Weights of a small transformer language model: width 384.
MLP neurons of a small language model. Each row is named by its layer, matrix (up: input weights) and neuron, and shows model dimensions 192-319. Each number is 128 + 24 x the weight over its row's rms, rounded and kept within 0 to 255.
Before each neuron's rows, "fires on" lists the tokens most often at its 100 highest values on Wikipedia text that the model never trained on.

fires on: ":", " against", " |\n\n", " over", " to"
L5.up997 [122 161 149 101 127 140 147 141 150 126 123  95 135 147 131  95 143 160 154 164 166 133 129 115 107  93 152 154 160 142 128 135 109 140 145  76 105 132 125 164 118 120 135 108 155 144 108 164 187 105 140 135 142 163 152  96 124 146 129 111 117 127 143  99 114 194 101 121 157 152 154  83 133 132 118 157 145 120 123 123 110  98 115 146 120 166 112 104 125 144 131 147 125 168 119 165 120 127 147 103 176 115  99 121 117  91 170 107 159 105 137  97  89 153 137 136 127 171 128 103 153  94 136  90 115 112 131 136]

fires on: " ", " Pts", " ±%"
L6.up1305 [140 125 120 129 141 163  97  93 142 129 125 140 114 109 131 116 133 118 139 108 119 162 130 152 117 160 142 148 116 115 116  87 142 135  94 147 101 148 143 168 182 131 132 135 134 108 114  95 135  93 132 121  89 101 124  88 151 116 135 122  90 127 147 104 125  95 106 153 153 131 165 111 130 160 131 109 117  98  76 160 134 122 150 116  72 137  97 108 167 109 145 143  88 149 146 148 133 145 127 134 171  99 157 123 125 134 115 166 112 121 112 173 128 139 150 116 149 143 152 113 127 105 110 117 120 118 111 138]

fires on: " by", " to", " |", " vs", " against", " –"
L6.up1519 [119 172 157  83 139 170 149 141 155 150 160 140 128 129 130 141  89 188 159 150 152 144 103 117 113 130 138 127 126 136 119 126 159 163  83 138 158 123 113 149 125 107 124 104 147 136 106 130 146  48 145 157 103 148 105 154 129 164 137 116 140 119 150 107 110 124 139 132 129 139 170 111 109 139 153 154 152  92 119 116 145  54  95 127 147 115  83 112  94 134 108 124 117 202 124 165 119 103  97 128 113  99  80 122 142 102 153 130 119 128 141 128 102 127 105 163 118 164 108 136 118 130 124 141 152 119 149 125]

fires on: ",", " and", " wife", " ", " known", " to"
L6.up639 [180 127 147 159 123 145 101 109 132 120 117 125 137 130 105  73 144 166 142 144 141 116 125 145 124 112 142 115 117 122  99 116 162 125  84 151 133 107 184 157 144 136 134 135 184  89 101 115 119 105 146 114 121 117 142  91 134 141 146 136 115 159 138  99  95 135  94 132 110 184 126 117 121 127 151 117 136 101 100 155 150 135 115 138  60 159  86 134 143  50 101 139  83 150 133 149 111 156  86 110 135 111 117 138 139  94 109 134 101 120 144 132 131 139 141 127 138 136 109 130  95 125 125 119  81 102 133 151]

fires on: " the", ".", " that", " one", " |"
L5.up1494 [112 119 122 153 141 145 125  98 175 132  99 122 107 112 105 130 129 103 118 118 203 234 133 127 131 109 125 144 128 138  89 129 133 107 112  78 137 144 117 112  90 150 136 124  98 155 121 135 123 149 158 104 104 139 108 146 116  82 144 122 100 128 135 126  82 148 115 174 134 174 151 160 117 186 118 176 138 110 126 140 106  88 130  91 125 134 137 103  94 141 145 148 106 165 139  92 116 119 142 169 122  94  97 139 136  86 129 100 125 107 169 134 101 126 121 153 144 127 131 114 154 103 169 105 165 132 130 105]

fires on: " ", " |", " and", " |\n", ",", ":"
L3.up16 [194  87 134 132 119 174 128 106 126 148 108 178 104 134 115  72 121 188 123 117  95  97 101 136 145 141 127 112  67 146 111 117 134 134 148  69 145 111 140 121 102 148 103 119 137 121 140 171 141 139 134 118 136 106 131 121 106 114  89  85 176 119 112 117 126 115 116 139 144 149 177 154 140 134 167 108 168 116  86 110 123 153 133 122 129 149  98 130  96 128 136 143 134 148 159 184  79  90 139 146 174 143 137 168 100 123 156 108 103 155  92 115 148 138 145 131 140 121 130 107 140  77 143  81  81  88 125 203]

fires on: " ", " their", " of"
L5.up716 [111 167 136 133  97 148 144 130 148 137 145 126 164  91 138 149 170 115 127 148 152 156 133 177 137 106 142 134 132 147  96 152  99  92 126 106 144 129 129 134 143 116 142 125 132 119 128 133 144 111 140 120 128 156 143 124 117 193 121 140 147 135  98 118 109 167 141 140 140 122 173  89 140  99 138  96 126 109 144 139 112 102 107 117 129 108 138 107 127 118  94 135 103 158 152 104 127 106 103 111  93  89 131 105 142 130 156  84 100 136 133 117 144 154 100 104  99 144  93 114 159 119 191 123 103 152 122 154]

fires on: " ", " and", " on"
L6.up553 [127 135 137 144 136 151 158 100 145 116 128 104  93 141 123 168 190  88 157 121 116 173  87 137 169 123 131 128 111 142 105 107 142 132 143 134 157  99 128 131 116  82 117 137 121 147 108 136 167 128  99  93 126 107 131 157 108 124 138 119 148 118 141 106  68 143 135 116 165 100 172 132 102 157 144 143 115 141  88  97  93 142 112 158  95 104 123 136  90 176 127 110  90 162 129 111  90 121 108 118 151 139  82 149 101 109 179 143 131 114 142 112 129 136 121 107 152 117  98 125 130 125 159 107 162 131 113 148]

fires on: " also", " has", " is", " from", " to", " currently"
L3.up993 [133 142 144  70 120 137 132 137 135 141 118  79 162 121 161 120 152 114 122 136 102 115 116 111 132 156 140 134  99 153 109 130 121 118 125 173 103 110 115 153 132 136 142 159 177 111 126 107 144  97 124 155 133 110 113  97 150 149 150  91 131 156 121 136 156 164 139  90 126 168 132 153 125 105 116 112 145 128  97 130 154 126 129 127 109 137 124  87 124 111 140 177 147 147 140  99  87 148 123 157 134 142 126 127 124 113 147 156 103 129 124 138 110 115 131 124 121 124 124 169 123 137  87 122 119  67 129 142]

fires on: " ", " —", " being", " P"
L5.up340 [121 116 142 122 159 133 171 154 169 137  99 123 172 129 161  96 176 120 123 143 162 173  63 168 134 137 123 128 161 153 124 123 135 108 107 125 111  88 143 130 148 106 122 151 140 145 129 126 129 123 110 145 118 101  76 147 169  91  84 137  79 117 112 111 123 143 165 152 147 129 139 128 117 145  97 145 110 167 157 135 183 129 126  94 157 150 123 121 158 139 173 145  96 160 131 138 104 116  83 124 129 140 139 141 153  99 187 151 137 136 132 168 116 190 153 102 146 127 105 140 134  84 153 126 138 129 103 162]

fires on: " and", ";", "96"
L3.up1182 [182 128 145 130  98 170  97  89 122 125 148 165 126  91 109  76 148 150 135 147 107 108 114 132 175 159 155 158 106 108  77 111 143 136 149 130 122  67 131 134 126  87 144 154 136 128 146 143 150 168 108 106 130 118 143 110 110 138  94 116 157 157 106 120 163 125 150  96 151 145 128 131 113 131 162  76 159  93  65 153 123 101 154 151 145  83 131 158 139 121 149 145  82 111 121 114  70  90 118 129 157 102 154 136 122 112 126 156 105 118 142 129 173 125 139  79  71 133 118 130 136 117 138 114 131  77 112 144]

fires on: " |", "==\n", "===\n", "\n", " and"
L5.up1028 [176 127 159 120 119 167 108  87 131  88 117  89 127 133 120 101 139 185 163 118 124 167 100 127 155 125 141 100 111 106  98  99 164 143 160 122 147 111 158 117 116 126 139 159 128 174 118 120 122 135 146 143 124 132 122  99 116 150 198 105 139 122 132 109  81 121 137 178 107 178 172 142 141 174 121 114 120 145 133 109 161 105  93 140 112  72  98 141 102 136 131 156 107 154 153 116  95 107  74 139  77 146 114 151 117 146 130 130  77  97 140 181 117  94 112 107  79 143 152 128 116 163 151 158 155 136 134 108]

fires on: " (", ":", "-", " mi", " was"
L3.up406 [158 136 182 118 162 143 127 148 156 136 126 111 153 138 146 136 151 146 131 118 123 106  96 143  65 154 136 129 106 121  97 158 112 116 137 128 103 102  77 109 125 128  54 110 140 157 141 111 106 113 100  52 129 132  78 149 108 138 109  95 132 133  95 145 147 146 148  83  91 162 141 125 145 134 131  97 139 153 137 124 141 133  78 150 107 126 125 125 140 139 164 128 113 155 114 126 144 150 112 164 154 119 111 114 110 152 154 126 157 131 135 114 114 149 123 163 122 100 102 148 110 141 167 155 102 107 128 120]

fires on: ":", " et", " also", " of", " and"
L3.up91 [165 100 110 107 122 146 142 120 165 156 149 136 134  83 152 170 155 138 132  84 127 144 135 105 132 132 133 141 155 104 104 123 103 121 138 134 166 135 106 160 138 115 135 112 168 131 145  84 140 116 131 134 104 130 127  92  77 119 142 137 163 161 147 127 128 109 138 158 145 105 137 140 149 131 145 117 183 106 102 149 128 120 126 126 131 111 147 108 133  72 143  94 143 166 113 118 127 127 153 182 116 125 158 111 150  91 167 116 101 131 164 144 121 115 183 105 160  99 140 127 122 116 121 166 122 108 122 162]

fires on: " to", " under", " also", ":", " U", " rather"
L3.up988 [ 95 161  89 110 146 156  95 122 146 153 123 169 159 153 142 112 135 111 115 138 112 149  99  74 118 163  97 137 140 169 126 106 116 128 151 134 156  92 135 125  92  93 145  82 134  88 102 145 161  74 142 145 111 104 129  98 148 116 157 127 130 139 134 126 112 133 114 124 103 110 145 147 104  76 136 127 162 119 122 131 141  80 140 136 151 162 116  81 140  90 164 177 148 140 120 143  95 168 157 137 165 137 116  85 158 116 123 135 105 118 141 128 139 139 134 106 122  97 117 139 132 130  96  76 162  87 154 153]

fires on: " ", " and", ",", " on", " for", " of"
L5.up1273 [118 123 125 123 141 159 124  82 119 112 118 135 122 116 132 148 158 132 151 115 124 180 135 106  93 156 116 125 124 159 111 129 138 180 149 127 160 132 163  97 123 132 152 144 123 170  96 162 105 132 126 147 132 206 126  96  84 148 118 118 138 123 131 102 167 203 120 142 127 130 148 148 115 188  90 111 138 128 128 163  87  98 133 139 119 120 164 147 111 105 152 126 147 107 108 104  87 117 127 117 132 126 126 144 159 123 146 126 103  81 134 121 101 151 128 103 109 133 120 128 122  84 159 133 162 116 120 121]

fires on: " later", " further", " however", " quickly", " increasingly"
L3.up942 [141 140 175 134 119 118 110  76 141 127 107 133 151  83 178  99 133 123 138  68 106 120 145 137  51 145 147 168 137 141 119 117 132 209 121 115 148 119 173 121 153 117 125 147 142 149 113 130 146 143 110 136 108 123  96 123 134 144 172  76  77  98 122 128 148 161 147 133 158 181 125 139 102 155 124 142 113 135 121 160 143 110 135  57 112 118 102 113 133  94 131 151 139 147 109  95 125 100 142 132 115 160 125 134 120 145 117 116 140 112 156 151 103 138 138 116 118 109 108 127 138 118 135 107 120 148 128 143]

fires on: ";", " Los", ":", " of", " family", " positive"
L3.up463 [143 104 103 164  65 140 119 126 140 151  94 174 131 133 137 134 139  94 105  96 156 109 133 125 123 144 145 118 114 138 108 119  94 128 131  99 151 141 117 147 147 151 132 129 118 146 146 161 172 153 148 116 127 130 156 101 101 146 109 162 132 167 116  78 122 107 124 117 119 139 151 146 124 106 158  97 110 167 112 156  99 142 104 137 125  84 130 140  89 106 111 128 117 125 139 113 122 119 160 110 125 140 164 119 124 133 153 106 109 163 132 184  91 115 144 109 142 129 128 115 126 140 154 125  92 133 143 161]

fires on: " from", "-", " of", " to", ":", " the"
L3.up506 [122 137 131  92 119 148 120 130 133 163 104 113 156  80 161  89 138 137 127 142 117 142 117 168 108 163 118 126 104 153 128 149 141  96 120 149 127 141 105 141 145 136 131 128 126 145 151  61 131 102 125 110 127  93  98 128 149 131 166 129 112 111 104 150 111 126 109 129  98 123 155 137 147 132 114  97 111 149 131 201 135 127 158 122 119 114 111  79 123  81 170 140 153 134 121 143 101 147 103 188 148 153 120 165 125 146 141  70 103 107  90 164 160 121 112 138 128 114 110 122 125 132 142 140 122 127 152 127]

fires on: " for", " in", " the", ";", " \""
L5.up1246 [133 136 153 101 139 157  65  84 103 113 130 129 152 124 135 138 157 190 133 153 137 136 128 111 103 170 205 134 161 130 113 139 124 142 151 156 110 100 151 136 121  82 105 162  99 120 124 153 128 144 153  81 116 120 134 119 136 131  97 126 126 113 110 121 112 111 141 110 121 119 129 134 125 111 115 106 154 156 134 137 111 130 127 126 131 100 120 147 153 112 137 135 126 152 142 126  92 122 123 132 155  92 136 103 143 105 137 153  99 116 139 115 131 128 114  59 118 117 128 116 151 155 126 113 109  91 154 113]

fires on: " ", " of", "ur", "al"
L5.up703 [137 153 108 147 176 148 146 133 102 136 128 133 144  91 138 137 122 151 122 100 132 159 124 128 162 134 142 179 126 112 103 117 117 176 134 149 159 129 152 173 133 140 130 118 146 138 138 130 145 103 106 143 130 130 127 115 136 165 110 155 151 123 144 108 131 131 124 138 115 126 130  72 117 127 111 136 140 136 107 103 106 103 145 103 121 142 119  94 172 126 145 115  97 142 139 119 101  90 155 140 116 107 173  74 130 103 125 109 115  89 129 151 152 138 137 123 130 102  83 108 150  97 148 105 162 121 122 164]

fires on: " ", " |", ".", " to"
L11.up1194 [139 119 209 148 119 148 161 118 119 159  98 149 126 138 129  68 152 108  95 156  76 133 109 131 114 145 111 140 138 167 122 137 159 103 109 102 153 115 126 128 121 116 117  84 175 136 109 130 105 108 143 116  76 130  84 131 162 157  95 159  90 185  66 128 104  97 100 135 162 128 131 113  80 173 125 140 148 129 117 195 155 123 100 123 163 181 122 100 122  88 172 155 108 131 128 150 138 114 154 124 143 148 116 114 118 122 161 145 117 119  83 102 133 104 166 108 117 155 100 117 140  98 129 104 121 148 138 130]

fires on: ":", ";", " |"
L3.up394 [151 112 137 123 110 147 148 125 136 138 140 132 132 130 100 130 133 100 111 129 141 117 136 151 153 133 137 133 133  97 111 161 118  92 153 135 133 133  97 184 115 107 192  94 128 175 151 116 178 141 159  79 112 150 138 122  93 111 113 138 121 161 121  87 111 119 109 139 140 116 146 110 143 123 120 141 153 110  93 110  86 144 108 138 137 121 152 151 130 120 129  97  77 131 142 144 125  89 158 183 101 125 142 110 114 110 154  58  71 124 115 163 153 125 124 110 131 118 166 120 120 116 100 155 104 104 114 143]

fires on: " (", " of", ":", "ed", "s"
L5.up507 [136  96 161 145 173 122 130 117 128 185 119 141 110 108 125  93 166 138 145 152 116 107 120 152  82 103 130 174 120 130 112 158 107 116 117 115  99 129 122 114 157  94 125 111 161 146 133 128  99  91 126 116 138 133  75 125 112 180  82  86 112 129 106 153  90 103 168 148 127 113 135 132 150 141 116 105 134 111 138 150 103 124  97 166 114 105 141 123 125 145  98 118 141 139 125 107 132 144 120 145 171 162  95 150 108 101 142 130 109 112 132 130 125 161 148 109 151 105  89 107 106 176 172 166 132 116 137 141]

fires on: " his", " their", " as", " to", " of"
L5.up1407 [116 168 169 138 104 143 151 157 119 140 148 136 152 121 129 159 147 128 145 141 141 192 116 150 128 143 146 132 128 147  99 142 128 103 102 169 119 158 123 138 167  91 140  92 101 119 115  91 126 110 130 116 139 104  94 165 134 155 121 129 120 135 126 144  42 157 145 147 127 101 125 130 134 152 131  91 138 159 131 122  87 138 120  98 138 136 160 113 160 129 162 148 134 145 166 120 116 157  91 119 137 108 121 120 118 131 124 136  88 123 122 137 174 150 116  99 125 129  95 131 124 126 157 128 125 127 137 104]

fires on: " between", " of", ":", " members", " by"
L3.up847 [150 119 116 108 142 132  80 152 114 125 162  99 145  90 108 108 109 116 129 121  94 138 126 169 130 126 132 147 127 124  98 119 123  98  63 124  89  91 158 112 140  75 109 149 121 115 146 121 150  84 146 125 139 113 112 139 115 174 138 123 103  93  77 121 115 135 135 137 143 133 129  85 126 122 112 119 194  75 110 158 106 103 157 110 117 134 135 121 124 141 137 186 112 113 103  87 138  77 130 138 170 139 107 173 117 146 105 115 142 144 134 110 125 125  89 133 122  92 123 178 123 138 154  82 124 113 120 108]

fires on: ":", " ", " with", " for", " by"
L6.up104 [113 115 133 121 124 142 119 177 126 120  87 134 147  88 130  98 137 127 163 186 102 192 108 120 119 107 141 179 175 157 128 149 133 119 116 122 160 117 140 108 129 175 138 130 107 123  99  99 158 134 148  84 117 123 133 135 106 110 129 116 162 125 132 107 106 142 155 120 154  98 111 111 102 160 125 151 143 115 115 120 130  94 137  97 127 123  78 118 142 117 134 154  78 142  98 119 131 128 123 169 123  83  97  81 120  68 163 118 148 133 105 124 134 155 154  96 156 134 114 116 141 114 172 115 162 101 157 160]

fires on: " of", "–", ".", " number", "-", " to"
L3.up80 [131 123 170 123 136 151 126 117 144 158 165 116 131 121 145 103 105 135  87 118 175 148 120 160  96 117 137 163 146 147 136 139 117 123 104 119 136 138 135 164 152 126 157  56 116 109  82  96 102 132 120  94 132 109  90 125 157 116 153 112  90  98 132 102 114 107 114 146 124 154 142 100 125 186 141  92 138  97 104 156 147  82 110 125 130 185 119  52 127 110 173 153 156 175  97 136 114 127 141 123 190 100 129  93 114 104 167 137 123  60 128 145 137 117 153 161 120 130 118  71  76 107  99 129 157 161 131 110]

fires on: "-", " to", " and", " ", "\n", " or"
L5.up136 [112 169 162 146 153 176 148 121 128  99 122 134 112 113 155 112 110 171 150 130 110 155  95 118 136 140 121  89  91 155  92 126 138 161 102 151 126 114 135 138 162 123 138 155 158 157 122 109 127 120 119 125 142 123 141  94 117 164 126 148  93 115 105  97 116 112 150 134 125 144 167 101 138 193 121 108 135 125  89 126 143 146  87 147  98 133 151  95  69  99 119 122 144 112 157 137  84 162 129 135 134 188  99 122 130 117 152 159 107 115 154 152 116 104 114 144 135 158 111 107 142 144 147  80 161 119 125 146]

fires on: " same", "'", " My", " so", " of"
L3.up1001 [117 171 137  89 114 129 138 120 164 131 141  98 116 117 141 163 136 112  88 136 143 126 144 148 142 169 119 121 123 157 132 113 135 134 141 121 193 128 116 161  95 123 183 115 163 113 132 147 146 109 153 134 111 178 104 133 131 114 146 127 156 142 149  96 163 139 152 142 157 124 157 142 124 181 152 117 162 123 123 123 122 104 127 101 135  94  94 126 170  84 120 126 104 101 148  92 115  75 110 151 131  97 114 150 162 123 149 117  94 124 145 120 112 119 112 119  91 154 132  89  74 104 146 155 113 142 133 111]

fires on: ":", ".", " |", " to", " (", ")"
L3.up1007 [132 101 145 104 138 160 129 122 158 175 101 138 142 108 137 147 136 154 155 109 143 113  67 154  95 178 154 139 107 121 115 127 130 154 123 142 100 101 110 149 123 160  90 103 155 144 123 133 135 102 157 157 161  86  89 140 103 138 137 109 111 142 126 163  95  87 138 137 135 161 157 156 151 101  86  67 171  84 106 129 140 121 107 107 141 127 137 135 108 126 163 136 147 132 175  90 108 143 150 104 166 142 160 152 120 151 144 113 145 126 142 114 107 148 189 174 136  88 121 143 126 195 120  96 118 126 120 150]

fires on: " (", " land", " Total", " mi", " km", " (/"
L3.up155 [116 126 135 129 155 141 129 110 159 185 126 136 141 127 123 112 102 148 105 116 166 104 101 136  86 122 131 145 115 139 132 171 108 144  93 117  84 131 123 137 133 146 141  71 146 120 165 114  92  95 131 121 133 121 104 157 136  86 109 137 116 110  94 143 128 141 129  73  84 128 133 101 136 120 132 116 134 136 121 115 133 136 103 103  74 157 174 138 118 167 142 122 127 157 124 118 132 148 165 110 178 156 115 172 130 145 123 150 132 122 135  87 134 187 194 114 151 126 104 126  76 120 124 112 134 103 114 120]

fires on: " the", " late", " \"", ")", " Year", "'s"
L6.up452 [125 132 118 129 135 144 113  93 126 164 133 117 124 116 123 106 124 102 105  95 139 141 113 135 131  92 122 123 133 108 126 158 145 101  84  95 122  98 145 129  81 103 164 150 125 125 173 130 142  95 146 113 101 138 139  98 121 128 162 145 149 134 136 126 117 145 111 121 163  96 138 137 174 160 102 152 169 113 174 127 122 133 107 103 123 127 107 101  90  76 125 142 101 127 111  88 101  92 103 153 121 121  91 133  97 120 106  83 123 158 166 135  79 130 128  97  81 109 149 104 111  89 112 163 159 123 131 108]

fires on: " |", ":", " the", ";"
L5.up251 [134 113 135 134 106 119 135 121 227 153 126 162 120 129 138 107 145 144 110 121 155 128  89 137 120 112 124 158 129 125 117 163  74 158 120 138 105 134  96 112 145 107 184  95 133 110 108 131 125 114 137  71 125 114 135 131  95 107 104 138 106 164 130 106 116 122 144  87 102 133 160 137 127  97  98 134 154 157 132 111  96 137 140 157 104 110  91 151 140 112 146 142 107 167 121 153 127 129 143 126 119 137 134 114 137 113 139 117  83 111 183 115  90 146 133  97 172 110 152 136 105 111 179 120 112 137 159 165]

fires on: ":", " of", " and", " among", " or"
L5.up1498 [114 104 164 113 150 124 145 148 145 128 109  97 156 110 115 124 151 144 144 126 146 193 109  85 131 127 117 101 113 133  85 155 140 123  87 105 136 116 192 126 117 127 162 147 168 162 144 106 135 136 146 148 113 147 100  77  75 135 123 136 122 128 140 130 125 139 157 146 146 108 135  92 130 166 104 105 145 126 103 133 108 121 110 125 113 159 114  90 112 135 125 125 116 137 106  81 111 118 104 130 119 185 108  77 158  80 172 128 139 106 149 145 112 109 154 126 113 160 123 147 115 127 148 123 146  86 125 147]

fires on: " in", ",", " along", " to", ":", " of"
L6.up44 [145 113 141  99 133 151 145 140 184 164 143  69 135 150 119 130 111 129 106 174 136 155 112 138  98  78 113 153 121 170 107 146 112 141 108 129 112  75 152 156  90 165 152 110 137 126 122 114 130  89 154 129  92 171 134  92 146 118  78 106 136 132 128 123 129 171 120  75 139 165 128 112 119 147 143 120 151  99 127 154 132 130 110 124 127 159 128  90  91 125 130 124 144 117  96 135  95 123  94 122 133 158 115 114 151 100 171 126 114  92 124 139 112 120 118 126  99 144 102 141 110 113 108 135 153 109 136 141]

fires on: " of", " S", " to", "oc", " San", " |"
L6.up1268 [154 151 156 153 149 144 177 144 146 161 148 131 133 141 110 102 169 117  95 135 149  92 122 130  86 184 103 103 136 142 128 147 123 108 144 139 109 164 119 114 161  94 150 116 165 129 106 123 153  77 150 132 104 126 103 106 158 144 112 119 116 167 112 127  77 166 148 119 152 127 137 102 119 107  94 109 155 100 111 129 144 105  75 124  98 183 153  92 168 147 173 145 131 138 163 102 124 124 132  90 157 175  84  58 132 121 121 143 139 153 107 150 123 153 176 111 132 123  96 109  73  71 112 117 122 102 127 121]

fires on: " year", " family", ";", " years", " season", " gen"
L3.up1376 [152 100 104 130 109 119  73  85 128 136 113 133 144  93 135 137 122 102 129 111 127 163 133  83 122 149 164 109 146 140 101 115  92 172 157 103 143 129 135 131 129 130  81 135 137 131 153 128 133 160 141 115 117 164 148 117 103 115 125 108 134 132 134 122 139 129 109  94 127 134 120 172 138 158  97 123 141 132 100 132 152 121  86 120 112  99 148 161  93 151 114 112 117 154 128  87 126 116 136 121 144 134 119 107 119 124 153 108 129 116 149 149 142 123 142 129 129 128 143 141 112 131  93 147 152  88 133 159]

fires on: " for", "–", " to", " by", " that"
L6.up1279 [129 134 123 108 115 169 168 130 126 129 141  79 137 156 135 111 103 158 147 122 101 115 122 149 142 105 136 163 136 181 121 160 120 127 102 139 145 109 138 144 115 111 141  84 147 123 136 123 136  68 157 130 118 114 101 153 109 132 175  90 123 133 129 118 119 116 174 140 145  97 146 138 117 144 103  92 142 109 112 161 138 119 117 129 128 151 121 159  58  87 147 127 123 126 101 151 101 142 137 116 108 170  88  62  98 113 162 117 124 126 122 172 105 121 103 138 133 169  96 110 130 162 121 155 174 138 118 108]

fires on: ")", " over", " to", "),", " and"
L3.up1435 [140 128 134 116  94 144 133  88 153 133 127 141 116 139 118  44 142 131 131 125 100 120 126  94 126 172 138 151 138 117  87 134 162 140 131 110 122  71 142 131 107 112 178 100 118 137 145 127 140 124 159 134 155 115 121 150 130 121 107 102 127 130 171 135 124 139 147 131 117  75 138 152 135 180 118 132 151 147 151 158 138  97 170  77 128 141 121 151  96 105 148 161 127 132 125 101  92 106 132 156 159 128 103 125 143 141 130 107 122 141 127 146 142 112  90  69 109 158 103 111 177  73 148 104 146  90 142 137]

fires on: " |", " ", " •", ":", " \""
L6.up1167 [142 135 123 114 135 145  79 120 148 116  97 125 114 110 110 114 175 157 126 149 155 141 120 112 155 169 138 144 112 101  98 154 150 114  92 140 135 118 118 133 102 138 107 105 113 177 168 147 125  85 169 103 134 138 153 135 111 118 134 136 121 136 123 103 115  81 138 109 117 160 145  74 146 136 119 148 168 145 156 133 127 122  93 120 106 115 172 113 111  93  99 152 135 127 144 130 123  87  96 181 127 106 125 140 119 149 131  92 103 122 162 107 151 117 132 135  90 141 170 169 131 103 122 110 118 101 160  92]

fires on: " "
L11.up960 [152 119 131 128 124 161 126 128 135  90 142 117 112 112 123 142 129 172 102  86 138 137 127 136 104 130 140 155 106 153 118 134 115 152 140 110 132 136 127 124 148  93 141  91 164 121 108 100 169 143 118 144  98 127 147 136 106 125 149 117 167 167 123  75 114 126 104 134 165 111 178 155  85 124 101 161 148 127 101 115 130 107 112  90 163 104 131  54 126 138 111 120  85 106 172 157 123 141 122  90 120 106 133 132  89 161 143 155  80 139 102 128  86  92  82 104 127 135  96 116 130  97 127 102 180 142 116 134]

fires on: " |", " ", ".", " of"
L3.up364 [148 110 102 109 174 175 101  64 157 172 107 150 127  95 107 136  83  99 129  91  98 136  87  95 112 115 151  90 147 115  72 117 122 121 121  97 121 117 128 104 126 122 136  98 167  83 127  97 143 111 157 129 110 104 116 119 181 108 154 138  84 106 129 120 145 111 119 151 144 149 115 169 162 122 131 120 129  85 125 124 150 101 148 117 142 169 138  91 165 117 132 152  94 143 149 111  97 128 119 134 111  88 191 142 146 129 128 139 105  90 119 152 152 172 149 167 115 118  99 152 161 123 117  96 121 126 154 156]

fires on: " ", " died"
L11.up81 [143 129 120 168 131 140  91 152 115  96 120 127 124 130 159 140 134 164 140 142 140 161 112 118 116 155 105 131 134 138  81 141 111 172 126 114 137 119 151 166 131 103 112 168  92 131 100 142 166 112 124 124 164 166 128 167  91 143 128 141 125 128 149  88 138 155 116 128 135 120 155 118 109 144 134 158  88 102 116  91 123  85 103 101 151 103  94 117 119 148 140 130 116 121 105 130  99 110 120  94 140 112 118 112 122 108 167 115 100 117 116 136 150 126 135 114 148 177  84 135 170 122 134  78 154 138 116 147]

fires on: " /", " •", ":", " between", " of"
L6.up265 [ 99  90 136 113 129 152 104 132 144 144 149 124 127 108 115 122 108 180 128 153 155 145 148 120 142 130 101 115 138 125 109 150 133 115  59 134 144  84 120 148 102 129 147  97 106 125 184 132 112 105 153 118 138 164 134 108  76 126 109 134 130 114 102 124 146 133 164  99 179 148 149 107 122 162  80 126 175  82 133 154 105  72 129 114  57 147 130 103 115 150 104 123 131 157  84 123 104 107 112 133 125  96  99 132 137 105 143 101  87 131 124 134 125 128 135 159 116 147 114 189 119 119 150  98 107 149 138 101]

fires on: " that", " same", "'s", " the", "'", " their"
L5.up134 [130 142 138 132 121 138 126 131 165 119 152 113 137 128 104 116 153 103 133 127 139 152 106 158 159 136  99 142 128 148 158 124 128  60  93 144 122 153  99 138  71  86 175 114 129 109 138  94 163 121 169  89 135 159 100 131 127 133 198 152 124 147 150 145 121 137  96 161 167 128 176 128 138 138  83 135 160 137 117 165 150 120 155 100 112 133 143 132 102  66 139 160  94  91 149 101 113 157  60 144 130 107 125 165 120 101 126 146 104 103 211 107  94 122 124 140 108 126 154 136 118 116 131 127 175 137 106 144]

fires on: ":", " of"
L3.up26 [145 104 117 119 112 157 139 160 119 169 139  99 127 114 144 143 150 107 134 130 112 168  80 135 128 110 140 188 101 138 121 136 103 125 136 164 121 133 114 144 125 113 120 109 158  97 138  50 111  92 130 103  85 199 126 121  92 129  88 118 167 159 127 121 173 117 164 155 105 121 168 135 160 153 115  78 172 127 119 137 170 139 156 128 143 123 130  87 164 106 151 103 134 169 164 138 113 161 121 178 111 135 142  98 162  84 128 112  93  96 145 146 132 147 135 120 158 131 145 136 139 114  90 133 114 128 143 105]